Part of a small language model's weights.
Size: 14 layers, width 384, 3 heads of 128 (1 for keys and values), MLP 1024 SwiGLU, vocabulary 31839, 46.5M parameters.
Training: a variant of Adam for these matrices, 9364 steps.
MLP neurons of a small language model. Each row is named by its layer, matrix (down: output weights) and neuron, and shows model dimensions 160-287. Each number is 128 + 32 x the weight over its row's rms, rounded and kept within 0 to 255. Numbers have three digits each. A neuron's up and down rows have the sign that makes its largest values positive.
After each neuron's rows, "raises" lists the tokens whose logits its output raises most directly, leaving later layers aside.

L6.down789:111135155166124104108178119131168158155101160115049135094087142114157172072123159108101117095105135132123133077145104169069147141126112172149157195118127129137133159112106164087163095165145122107134108137225070142139149173172072223089132255126146146211172160100166110129135162137115099095184121134108142119095119012142122171139152143139146099108107021174123096128123142149109142084151
raises: ",", " ", "'", " and", "."

L11.down891:083144124077110161122102127178124103142123115116092106109122136136150098137087141093166124094117153127149177154127168110122067094101122147112092143152162124160148169158155121129162205095140058111092140179127071068138176121102124157147127215139186165151096126113125055124142129164172115156173154103160138148137151083131148140113134090108119075146096137128165071096101081119151147134135
raises: " (", "?", " |", " (\"", " /"

L6.down202:120118132140114150155121140087151095094145101106077129116095111142130165120123119135148129110146128114101134142142123171082082164102152079116112198151090119104114157121104132127162170123157155093170104132224144159133179143182148070122151255158051099098099130187123113095132111152181128091180064153108128064127150097170141076111147151194107101117143087090138106117163207109195170125137
raises: " ", "5", "6", "0", "2"

L6.down126:051137142139109113142116141137126111146142158094131123151086141084121094085110068102159178153096119123115139066103112080095135117111146128167199112147173173158096160137124112149116106141146086121141126069072101177059134134132098142081119240136101116106086124119141082121195128169129177125109141137110109148154148113183152104127148176166152055129152086146137177116111170143046139128135
raises: "\n", "On", "According", "In", "===="

L6.down369:128119108122169188132186147106117099132133123117166103145130063103134125185082111113130137063115121158147143130163161111190090154153123116183127123095120120073129214157103130125137133086169139142102155176255140106131174147204140128102127255151095142164172127065128118111145150089097134151116137123146152170063155096109148135103119118147126164149114116164138101144125115114125102145110
raises: " of", "'", ",", " and", " in"

L11.down412:094112132144109153138117126106115122105113162121127174087132200106143139115127137123125164123121146133124156164114140125105110077127136123126111151150126134135147103082158114070103120179134098128088121142255139137087136148140125152143159255139119104133131117158142128114153142134132111120145057109103133155078138129148158145120140160160124156121108136126165096098140129142105150155124
raises: "-", ".", ",", " (", "\n"

L3.down179:104172124131196214124132128137110051138111101161143092147128090108153121185079125132148143100132096183153140142123163182092093153129140110164117114076185147098187155181147122112124115125121134138078137121255154113086125112236113158127125255173124093174148103123106116097149114082103094147105115127105182151114138100167202110147102134120141164103122155136155090146170180127121106149152
raises: " of", " from", " are", " were", ","

L6.down275:082160102177128092155129100108118129130137144171138148093148156191101097150176117112168164083125111150110124151112153147119187048116101158185117158156156160178110207126110156118158132134129090085092078127255134141141092142164122160121162255141143136144131138174154109181079117116127177112107097134104135137174116161117110113134184151145144127163142137133080105129102140162176108137103
raises: "-", ".", ",", "ac", "id"

L10.down892:112116178155186122134158154106146163125148120143121122129149148158138095143108066158176220193167119121162123051136064128140137124142132116160138115181147104128116151144078121138144115160140160164130079139058178113127185149104101127062147058111070165201124177085100114140051161137119107088173192144125112162133088134111146127136106098121187130149143117121119072159109126103160155080123
raises: " on", " after", ".", " when", " while"

L11.down640:116140122136144132129130104172150115157121105112166066143156115125121196121150148141136115145123159124166151171110102196047165113157104139145167114105125076123091160178127126122119181148139132112114127144000158137200127077117110124103110255141096150093191142146108089158152098166132125122113128187098115163167135101166145135132131157083135153153132083125123197136098136099062078148127
raises: "s", "\n", "In", "A", "|---|---|"

L4.down701:079154112124144184114190137140134087126096136139134094113147115100156104117088118132086120075137117189158116124164170168108076129114089099128088110197088126159062100124088128141123131133128131176094114147233120117165189151236157103078060213157088152143154106114126088063108170126123121152152151087178126134162119146212129141150155187148130125124120141090153174163095104129100120122139
raises: " a", " the", " over", " ", " more"

L6.down204:135137098128101109139131132138103101182131106116162188106084113157185112157084096126154133141135187105147126121111169186123135075137119182152197125146131121093133144118158130120168166117146115103095113135255137151125114171227092178133164255078140162177112088085129113146170099099072126105116122175095154134114097120099155092171149137104137142114130104137108078149100099150125128112143
raises: " and", ",", "'", "-", " ("

L3.down789:147131227133126108172146127112145123135145128133078207091068169168148154113084134115140091078135121111132105126145151149110097141191084155154158127154145105088102132105107145090138130121102095185137125123162086098137160127169101214079055255094116133119143086147158158203112144139126156142168086126132175158146089106180131164163147105170155123113150087126139095143143137175109161103101
raises: "s", ".", "-", "I", ","

L11.down761:090141140118118176159163103117126132129098133202117162119131108117147098148156153128160142129136109124153100158112150096163129123158105132103124117126113141120166147168107094130146101161064101159096061101255173116107140116235092103187079234195152137113154184138134120129129156112124125158146114138101106136093147141027134157132129133133169127124182140164101097130155063163149143127119
raises: " has", " is", " had", " was", " are"

L6.down38:092097145121133154171107052109103129130132181091114136081052084180133157098100105082217091070135130097133126111098130149074122157143156148164160131164054154168099133174099135098143131108186091073186111153188171130145150166151125111134129255142101118125141065159157144189139095182096176156118104118138160138125182089080121125079157182109119118138101104144094053121118088165158126130121
raises: "0", "6", "9", "th", "8"

L10.down829:131148057127169129160131149155193103084131156164154035067103185114148137105160122096126170125139126111134156195126169149084078171104131130113121190129126089128172092129152175141121122085104167103084144109105136196106135142062107141167072082164060136184146073094086085143128134135126145183098118161100116203124159083161114127130162100177103177119208131123112109166152134113148255182132
raises: " of", " that", " to", " by", " consists"

L3.down451:130124134093143128123110099142112153143146129110118100114129173174116104096141111142156135136117172167094140114110117186102129130127119162126140143103152115141186194080120129078147128140123082081121124108255107118118144127192046131104158255126130122160138154147119160143144114109097163126138106136118108136156092115147110097111186154136145090125110097095111095143124079131116149128142
raises: ".", ",", "\n", "'", " ("

L4.down166:096136126103148136092130132151119089154111085135168147132117073088169123119096151094117153078141113160124141134136170176114086130140157089196153113142107058096064165170119116133169135068188095117104164122255190108124124134228103107109112255146134116149126117082138099158129138097128071136143083150122144084077120114141199106138137140132092167128075102161165123163117089105140128159150
raises: ",", " and", " (", " in", ":"

L11.down571:159109121099086146113182101142156096153142118146118114172148096140130165081160128063153155133199171118095123147151120150107123102176114116098118118154116182170081166141132106095156098128154167120156128205248121164133151183079112148071164234131093149136150120068100060136158126140106129126147136113140130171093123042096170146110216138130203091147082140165129105135129127129141173146133
raises: " and", " in", ",", "1", "\n"

L9.down132:146179160123181110128179094150141079174122112127111081060097134111124122084138120093168121085112181116092134147115149110167054138093096142122131098084144091182068161147178124135145155114210203166101155161163164133163092164167067124101137167120109188131180136097126107089164139128110084107126183092100075143116121088117172109068166084148148171147090168152178098164151161164085113173150
raises: ",", "\n", " and", " (", "'"

L3.down119:146135136129157110097127097132151120146165104145129087137150116137129146134176125110128142144154126136127125116157086136151119134086144146081133107130095106194082151101078136148154135154144119120122097123255124125114088115135124098105153255165137139156155145136144132128118107156131138134130058152096118128127129090142167138111101161116141101149083141109146147127109110110105172157124
raises: "\n", " The", "1", " ", " In"

L4.down1002:154088134189131108131121115127114097129132078124151160119113159138147124153137129111150119097136139113080152116141162123090141066120116184171192139122131161139145161093138107111134143148124133127133115126255077129124155143217146169105129255130150151168164093091169085133151073071114127115172108107092170090094130116093139121166168110120122100149168105150088123122074113168146130112155
raises: "'", "-", ",", " (", "’"

L6.down657:135165109081196161082144137151149129138109135153206098162134098108162159136121160167119175123183104125125084187076130156132133193160195133104126115151116102105188144137137156126142118112138182152086165106255133084122111113206153134122160214145086123158195116112112114144135198074101073154177132158101124182116119150179188156108145135138117101174099094155130046165078135144130139139140
raises: " that", " of", " were", " are", " such"

L4.down182:093138204184160121173156138115122154117137132098110110079054177133150148108135126091132110075100108131071134119135152148117155100096119188134153173137128141151071189150106174141107116129102093082142124140255074150121156200202077183093165255107149136168163175086123165099119085079098109153171091118105157125090109037135157173125176149155152062100136101125182102113139098188089119125101
raises: " ", ",", "-", "1", " ("

L3.down328:148122129078148170104077176124176104123118143143105065117133100088131167161122127116140119100158129156157119158072104152111124153144135137160122129134138130096188140176134148156122132090089160131097144109255095119095129162194108115099173255144133085135133126136112109122150141092106125103116174159088139130158136113150205144144123158130117135171124098146098083163110156087133099157156
raises: " of", " to", "mith", " that", " for"

L4.down335:156070138078156134137144114156096122145148113157142127084169111157160121132097113082160127086113127159157162140104104190159028099059135142100162121140137121134129163137130135099174082106142069205064152159199161079110156103195110077071114255102148167120137126121159101163177106124104052114112160082127155103119124157121134140106090143109126133156110160132170060103108158106099103161122
raises: " |", " (", ",", "-", "'"

L11.down857:082137103117179135150150130104136121159141166146117109094151111176119135109123136075159071147110107161146142142152154174118163144165125127175140156172102132162177104082105133164143070150059155105106163128153162146071125144097079082158112026116118215153148112057115129162109146155128181147149153123115085201102127147109125183165175143089146129157168154151085146126092153097095106140111
raises: ".", " when", " until", " during", " despite"

L3.down285:135131096113140134142142110119188118143129174170098094126127047087117159084075133102110122069126124172141099124127156159118141174135130081149093146088111120054114168150102142103083090134137179158117122164201180155107148140155140116075096245157146159146118143108166164105083173151113105147153132146160146063135033143140132104065166173137129124130112166107127162142126125076121100082155
raises: " at", " on", " in", " the", " over"

L11.down66:135128124125146116091123126130144153163121112115130125166118137137120148090077109133171112103140127158133115106122107142152131101142104104137146104139142132155132107100082163144102121102112140125053156153255114115116105109255126149082162255143128083151152134147106066114179157108112148119156136090069117169129103077113114133091112129172174134120104140144126123105134114118083128107101
raises: ".", " (", "\n", "ing", ","

L9.down984:119093144134199145118090094131093074159147119142078097084144099129143120205133177132147119068107179083160131155104147155094099145122122121159100102112151082114083156119108144069115102112180138200120144157120108094121103121170141104117150165156189176122103107068157027140148190096108155139090132110147139085104106139132151085124090172083173100140081144160120045137140138127109154157133
raises: " and", ",", " (", " |", " in"

L4.down785:115103111113159157102122126183139071136169149119136077137088087115092142161089124137108128128137154151130085171101134152114121149160125127120052109085100128136159154120125133137132127110130128136047133129255196091140110093196166160151115255138097107137170079106129166157177123117143082131137138125136109178095169112130132153128168167115109146164109155117115109137121189141139155142123
raises: "hip", " of", " were", " are", " from"

L11.down158:136126090163134146126104119083126070129084131152130135125176147083067087139107138104114202137133119141122139103108107130181118119141114121120108110136139100133099135115116132126118109175090092157115106109254170075065077100255100151141089255139112133115088137194083152146093124173123134120163081088163156083124121133183167081151133124111138118174175149122148122161108101099094162131132
raises: " on", " a", " in", " that", " an"

L3.down393:152133111160115166126133092094114127143123134163125147125097170124152133095120176137178119105106118082054157148168184154157161118111137126142172125127155155110151170144141076105079160147155120125103089200237104098141067120212183122116127255103139127177147121153132149165104128070157107100127153076039183176137148163117150119136182177143162120116137077123144067110159095166117119134126
raises: ",", "'", ".", " (", "er"

L8.down442:159098099106111137122102110135151113085100120174083155140132125127077130137102143105158024097117152171102143095130102104126174127112082136042077149104161058127123146129150146144114130117149142177138142117166098114096103105204138118087082134097164087092113097134114119059097160168159196126179079106196148118122105151157149128141169077162114150174140234163082163149148162149095109193066
raises: " a", " at", " in", " via", " another"

L6.down161:151119117038118148080106127155156102124101131072151148100076131120099127152131173132139141075093147094095162114141188103095133102117144107156140141175096123139119152116121152067144126116191185157103141172255122104136073165240120189119171220078142107173186118105195110134140067089159146098097199129093129113082125132127151098124091158158106107089100085174132027159127166128093196100155
raises: "'", ",", " and", " of", "-"

L6.down701:147124129122121138095101099123117132136121182091110151094120139156111146120101072111189133140128094123121155114102087143140063155119175132177153095187104162116123142146102114121097142109142083097131121145189118115109143115121109062100154255118089091143093097162108175142132143141161108151107084145143087093119181107129122093096086161148154132133090111140090152102145095117165074198170
raises: "th", "–", "0", "4", "8"

L3.down507:126120110128137113146083101135106108169122114172112144164171140126158122114124143158153119057063104110142152173111084134131124118106127101152062116134097115138128121152111095159133081093150118177116109156255085099133169129236135116103154234137112123110176101126114156047134157118147103166074109087160113111074120153116113150129152213177122117172157176114101131194120169069065127121069
raises: " been", " a", " the", " its", " an"

L10.down997:104114139105149153145114066064097106124119193114062134146135111133133104064151134124184101103121107112110114185111102182055132143125192112129119141125063174135079068127133108124113120070077095135148115150127174107099154107117104096147126196169149108100128131166181113180148105146162169171106114160101111064143175103112101122104119123127119132084113086140064155070152168162165138121133
raises: "0", "5", "4", "9", "6"